Part of a small language model's weights.
Architecture: RMSNorm before each block, rotary positions, tied embeddings.
MLP neurons of a small language model. Each row is named by its layer, matrix (gate and up: input weights) and neuron, and shows model dimensions 64-127. Each number is 50 + 15 x the weight over its row's rms, rounded and kept within 0 to 99. A neuron's up and down rows have the sign that makes its largest values positive.
Before each neuron's rows, "fires after" lists the tokens most often just before its 100 highest values on Wikipedia text that the model never trained on.

fires after: " c", " C", " (", " p", " was"
L4.gate550:47 57 38 61 46 53 45 30 11 43 44 50 32 43 62 45 52 54 64 54 55 46 54 60 58 58 51 91 45 36 50 65 74 65 60 44 63 60 63 65 41 67 29 74 53 49 62 46 34 70 69 46 16 41 46 69 62 50 57 60 45 60 41 60
L4.up550:42 56 62 50 26 60 52 37 17 34 81 55 40 36 76 63 56 28 32 43 76 54 51 41 36 60 62 62 64 49 56 55 86 66 27 54 59 47 60 47 53 45 47 48 64 54 86 24 73 53 53 53 37 38 38 74 36 50 52 47 61 51 73 76

fires after: " |", "-", "\":"
L2.gate173:69 28 27 56 47 11 27 78 34 66 64 65 59 51 34 41 59 50 58 40 80 69 59 45 69 29 33 28 59 49 28 54 75 37 42 60 54 54 25 34 88 67 19 70 31 83 46 20 31 70 46 58 50 58 61 57 36 66 37 45 49 57 34 43
L2.up173:54 36 49 26 52 65 45 50 53 65 34 56 53 57 62 51 58 36 44 60 53 50 31 90 45 52 58 38 48 36 48 25 24 71 58 77 26 52 62 46 30 39 55 46 49 49 66 54 40 39 46 61 32 62 36 63 58 45 60 59 71 69 54 38

fires after: " and", " to", " he", " who", " has", " also"
L2.gate454:27 49 38 40 43 55 26 62 62 61 40 46 57 52 59 42 53 41 94 44 49 68 67 54 34 50 57 68 63 76 50 74 56 54 35 32 43 53 57 34 47 38 37 90 49 50 55 20 72 39 40 47 43 36 51 69 73 47 42 27 58 63 72 49
L2.up454:44 57 40 58 42 52 17 58 68 59 31 57 54 30 36 41 44 49 66 39 46 51 29 56 24 48 32 64 37 28 26 51 36 38 59 36 83 67 17 38 51 63 52 39 46 61 38 67 60 49 57 56 82 71 31 58 57 62 61 34 38 66 52 32

fires after: "|", " |", "-", ";", "\n", " the"
L10.gate262:38 33 64 51 30 61 79 68 63 47 52 49 44 51 43 44 56 42 43 30 71 27 53 75 75 71 53 41 36 53 67 67 47 48 61 35 62 18 65 95 48 53 24 37 64 24 54 39 47 59 56 85 27 56 42 63 53 52 52 36 61 48 43 37
L10.up262:47 40 48 52 53 51 47 43 53 73 42 56 45 37 66 65 68 53 25 50 46 42 62 50 35 69 50 35 54 45 53 46 48 56 52 66 36 41 57 69 30 18 65 37 66 49 58 35 51 56 35 43 47 38 60 71 43 04 61 63 65 53 58 27

fires after: " m", " t", " (", " c", " M"
L2.gate284:51 73 24 47 48 48 49 13 40 57 33 53 40 49 35 48 07 58 29 78 42 40 31 51 73 52 62 86 31 54 50 59 52 86 68 47 42 41 61 73 32 36 42 74 71 14 62 47 53 52 66 65 41 36 42 53 52 44 45 47 42 85 50 87
L2.up284:47 55 51 53 41 61 45 28 52 31 25 46 29 44 39 72 38 63 37 81 62 77 53 56 75 33 67 44 69 38 61 56 60 92 41 48 67 59 45 64 40 65 08 36 53 57 53 45 70 52 41 52 38 53 57 37 55 42 56 64 42 34 72 30

fires after: " K", "k", ",", " s", "-s", "ik"
L3.gate336:55 46 47 69 46 64 34 66 41 32 44 74 42 54 50 48 55 43 56 70 53 47 65 30 60 73 67 59 74 52 40 41 54 45 25 70 54 40 46 54 47 25 30 57 64 46 69 36 45 44 56 90 43 48 44 61 63 36 34 55 54 48 64 74
L3.up336:83 42 28 56 26 53 46 63 54 43 28 39 50 64 38 57 71 44 58 64 54 48 46 85 55 62 47 53 62 30 76 75 36 11 52 56 41 26 40 37 55 63 56 30 61 68 47 37 42 64 27 33 47 41 36 62 38 34 44 54 58 39 50 39

fires after: "\n", " |", " by"
L3.gate377:55 29 43 47 51 42 65 44 37 85 52 45 23 68 47 56 73 72 62 42 72 42 54 42 48 54 42 46 58 36 61 53 29 55 62 47 02 19 32 75 65 35 44 42 54 53 35 45 24 79 35 41 56 48 63 56 57 33 80 46 48 32 52 38
L3.up377:48 30 52 19 49 69 59 33 66 46 33 46 78 76 49 76 70 74 57 59 24 33 10 52 37 36 26 30 43 38 59 58 37 91 30 60 48 33 19 86 59 70 49 48 47 56 32 34 51 58 74 74 29 53 53 14 56 59 58 35 57 53 41 43

fires after: " |", "|", ";", " ="
L11.gate598:55 73 59 64 28 49 87 40 61 67 57 34 61 55 50 27 56 64 30 64 54 68 49 60 51 38 69 32 51 50 64 85 69 14 56 73 61 32 52 40 47 59 53 47 99 33 39 39 31 47 78 83 77 50 36 63 56 67 67 37 28 39 44 46
L11.up598:54 34 27 67 49 71 69 63 56 59 68 56 51 53 74 46 77 51 75 23 28 51 33 48 57 41 67 44 46 36 61 55 75 56 71 75 41 44 55 54 35 57 43 34 63 55 65 38 56 53 71 59 42 64 30 55 54 63 68 54 35 52 49 52

fires after: " as", " is", " was"
L2.gate531:57 71 62 59 56 63 45 49 50 50 41 42 74 47 30 59 52 44 29 45 46 56 27 38 66 52 44 56 62 27 23 49 47 53 62 51 79 43 42 72 21 41 59 36 64 62 37 23 58 53 35 62 59 46 61 61 71 56 46 49 47 65 57 45
L2.up531:57 61 50 32 63 26 40 58 31 44 43 41 60 35 50 59 49 54 57 45 57 49 31 48 59 46 84 61 62 41 40 45 27 53 51 59 63 43 30 58 44 54 38 51 64 49 52 76 27 51 42 77 35 61 63 50 65 40 19 23 52 63 67 63

fires after: " of", " in", " University", ",", " House"
L10.gate119:61 50 46 62 52 62 40 46 50 47 51 25 65 69 44 74 69 47 59 64 35 35 44 46 48 28 38 82 77 58 50 43 56 72 52 19 44 45 54 30 05 33 49 52 56 60 60 43 48 13 51 73 45 55 35 57 49 57 53 55 53 47 80 76
L10.up119:72 58 44 43 26 72 43 52 27 45 42 40 52 50 41 61 53 40 29 54 21 35 46 49 49 56 65 37 47 39 46 42 68 44 50 56 43 71 42 28 59 68 78 70 65 57 48 72 69 53 75 37 16 63 65 36 41 60 44 22 55 39 61 61

fires after: " of", ",", " in"
L3.gate624:37 37 41 49 48 74 46 84 15 36 45 05 29 31 18 70 57 40 73 54 57 69 63 50 39 49 24 48 43 36 56 30 65 54 48 31 46 24 48 49 65 50 49 50 57 45 38 56 50 26 60 52 67 60 48 51 64 52 54 36 71 00 55 89
L3.up624:74 62 53 66 50 33 68 80 44 51 32 61 71 59 50 16 70 31 72 35 33 17 73 37 79 72 52 65 86 49 46 29 53 37 30 50 42 40 42 68 55 48 39 65 64 59 47 41 45 52 61 45 23 50 42 23 45 31 52 54 60 75 77 26

fires after: " of", " in", " the"
L8.gate120:47 71 45 64 50 40 77 60 43 01 65 53 61 62 42 63 65 36 48 63 55 52 57 59 44 54 40 77 47 51 61 51 68 33 67 37 78 30 53 59 41 42 65 63 65 79 37 57 36 55 37 44 62 37 49 28 70 45 57 44 56 33 72 65
L8.up120:72 64 49 64 58 71 43 70 54 29 67 42 50 43 54 41 60 26 43 80 51 21 65 41 44 51 28 59 65 54 54 62 59 59 34 33 60 19 17 55 04 49 60 06 51 57 36 54 54 82 32 49 57 56 28 46 63 49 38 45 58 45 13 25

fires after: "|", " |"
L9.gate2:56 44 52 55 57 54 68 28 42 43 37 62 47 42 37 44 72 50 70 67 41 50 46 27 46 13 52 55 78 25 45 38 42 76 29 29 40 72 45 58 55 82 32 73 37 70 62 51 23 54 71 60 46 17 46 54 39 73 58 58 24 29 37 59
L9.up2:42 45 49 42 67 68 72 48 73 61 52 60 44 36 64 26 53 62 63 75 47 42 33 89 33 37 64 48 41 11 59 53 23 17 52 60 50 63 61 63 45 52 49 37 46 54 45 59 36 55 73 40 18 52 74 81 41 47 43 61 58 68 38 55

fires after: " |", "|", " withdraw"
L4.gate79:25 23 32 63 53 46 40 70 77 33 29 61 64 36 44 58 44 64 44 50 71 64 46 43 64 37 33 58 62 32 66 59 26 56 32 40 81 34 66 54 70 35 28 77 44 78 71 31 61 39 50 47 48 61 38 66 29 73 54 47 67 59 31 63
L4.up79:60 31 43 55 41 30 43 59 68 41 36 91 44 39 54 53 34 50 32 47 52 17 42 48 44 52 60 57 71 31 28 91 62 49 57 43 41 24 61 50 18 50 25 67 66 68 52 57 56 55 57 44 56 33 53 76 46 46 52 60 81 35 45 44

fires after: " and", " |", "r", "er", "ar", " &"
L2.gate614:54 44 28 50 54 55 24 59 38 46 58 46 43 68 67 53 72 50 41 26 41 39 57 46 43 65 24 39 48 83 71 56 37 49 45 29 60 57 51 60 94 41 69 41 66 58 38 56 60 49 10 49 54 61 48 53 39 74 45 62 56 45 58 56
L2.up614:53 55 31 26 52 44 50 76 48 27 43 85 42 30 60 25 48 15 66 28 43 85 47 63 50 49 56 57 48 57 56 39 30 78 58 53 35 64 44 59 36 45 17 57 66 51 52 45 90 58 60 54 48 58 41 41 42 69 53 48 59 63 43 60

fires after: " |", "-", ":", " as", " Ad"
L7.gate300:65 29 74 60 15 46 65 68 52 25 36 38 47 48 34 51 08 75 57 33 59 78 40 73 47 58 61 32 71 32 52 18 55 41 48 46 43 50 46 76 49 49 55 31 60 62 55 76 57 36 49 88 68 48 60 43 64 65 51 34 11 59 45 45
L7.up300:76 64 34 48 42 58 30 76 19 56 56 36 32 55 62 56 43 56 87 67 49 65 30 62 45 55 39 46 49 54 41 23 51 49 77 35 63 29 38 77 55 54 67 28 37 34 71 57 38 64 41 50 49 29 62 81 22 54 63 26 55 42 72 93

fires after: " |", "\n", "-", "|", "D", " is"
L4.gate159:42 67 45 56 28 29 42 57 59 49 40 49 67 35 28 42 44 66 48 34 74 23 50 50 36 41 48 46 81 64 37 66 44 33 57 48 42 59 31 51 55 35 43 71 66 32 58 48 26 62 42 63 67 46 43 70 38 48 60 48 42 29 10 66
L4.up159:42 49 48 33 22 38 32 74 40 61 80 59 39 43 50 67 44 53 69 50 71 78 68 55 53 71 41 26 33 51 33 61 69 35 57 30 46 58 54 59 40 53 62 59 66 56 34 43 49 54 88 69 24 50 43 53 12 62 54 50 60 46 45 44

fires after: " of", " in", " South", " West", " North"
L3.gate526:39 60 42 60 44 44 54 45 22 48 27 46 75 61 53 60 64 47 42 36 46 66 57 27 28 52 56 41 94 54 51 18 71 49 27 68 63 39 34 41 34 62 45 50 39 44 25 36 53 33 57 69 49 59 09 32 69 13 34 55 52 26 29 49
L3.up526:70 38 27 51 66 63 74 59 53 51 60 26 50 56 41 52 76 49 45 53 31 60 65 57 34 49 46 49 55 44 59 31 40 59 44 49 51 41 46 40 41 51 76 60 55 42 72 19 49 47 39 59 50 43 52 41 26 48 78 34 81 49 87 58

fires after: " in", " from"
L2.gate6:65 53 57 37 53 21 69 66 30 42 27 23 43 65 04 57 60 34 60 38 55 67 55 57 60 53 44 61 53 40 58 40 66 40 21 63 47 38 51 48 66 41 61 80 47 36 77 44 40 40 74 48 59 29 38 53 54 41 55 48 64 52 54 74
L2.up6:66 65 38 60 57 66 26 48 44 35 52 36 29 17 63 31 56 65 51 39 59 49 53 91 43 53 40 57 53 42 62 48 30 46 73 65 43 34 52 38 52 35 46 37 85 47 49 39 30 82 29 47 51 51 32 48 47 37 45 57 24 42 42 31

fires after: "\n", " ISBN", " is", " was", " ft"
L9.gate61:39 70 42 25 44 37 69 56 51 58 36 61 35 31 69 54 39 54 62 59 25 45 42 59 71 56 67 54 34 23 36 64 59 24 39 55 56 73 33 27 40 46 47 45 29 32 28 39 30 20 41 47 48 45 55 58 38 62 57 12 35 50 46 70
L9.up61:48 74 35 14 39 59 50 42 09 72 46 59 48 72 57 79 54 66 52 44 16 24 65 43 74 68 96 33 71 40 50 43 52 29 59 49 77 74 36 32 36 60 39 64 52 48 50 53 40 44 51 52 30 42 39 49 48 46 54 44 44 42 58 51

fires after: " has", " had", " to", " have", "B", " also"
L2.gate301:54 42 25 62 28 40 60 45 57 70 27 52 52 66 56 28 36 36 54 45 56 68 68 62 17 65 59 59 44 46 63 59 40 23 57 33 50 49 67 42 34 17 43 79 57 45 61 28 74 20 26 50 59 42 44 56 51 13 61 56 54 55 48 65
L2.up301:37 47 48 52 45 45 63 60 36 00 62 50 40 65 30 25 45 48 54 50 34 89 37 47 59 34 72 69 45 51 83 47 58 67 38 71 43 30 41 59 50 56 36 39 48 45 51 31 69 43 41 52 54 23 47 46 38 56 70 34 38 32 73 37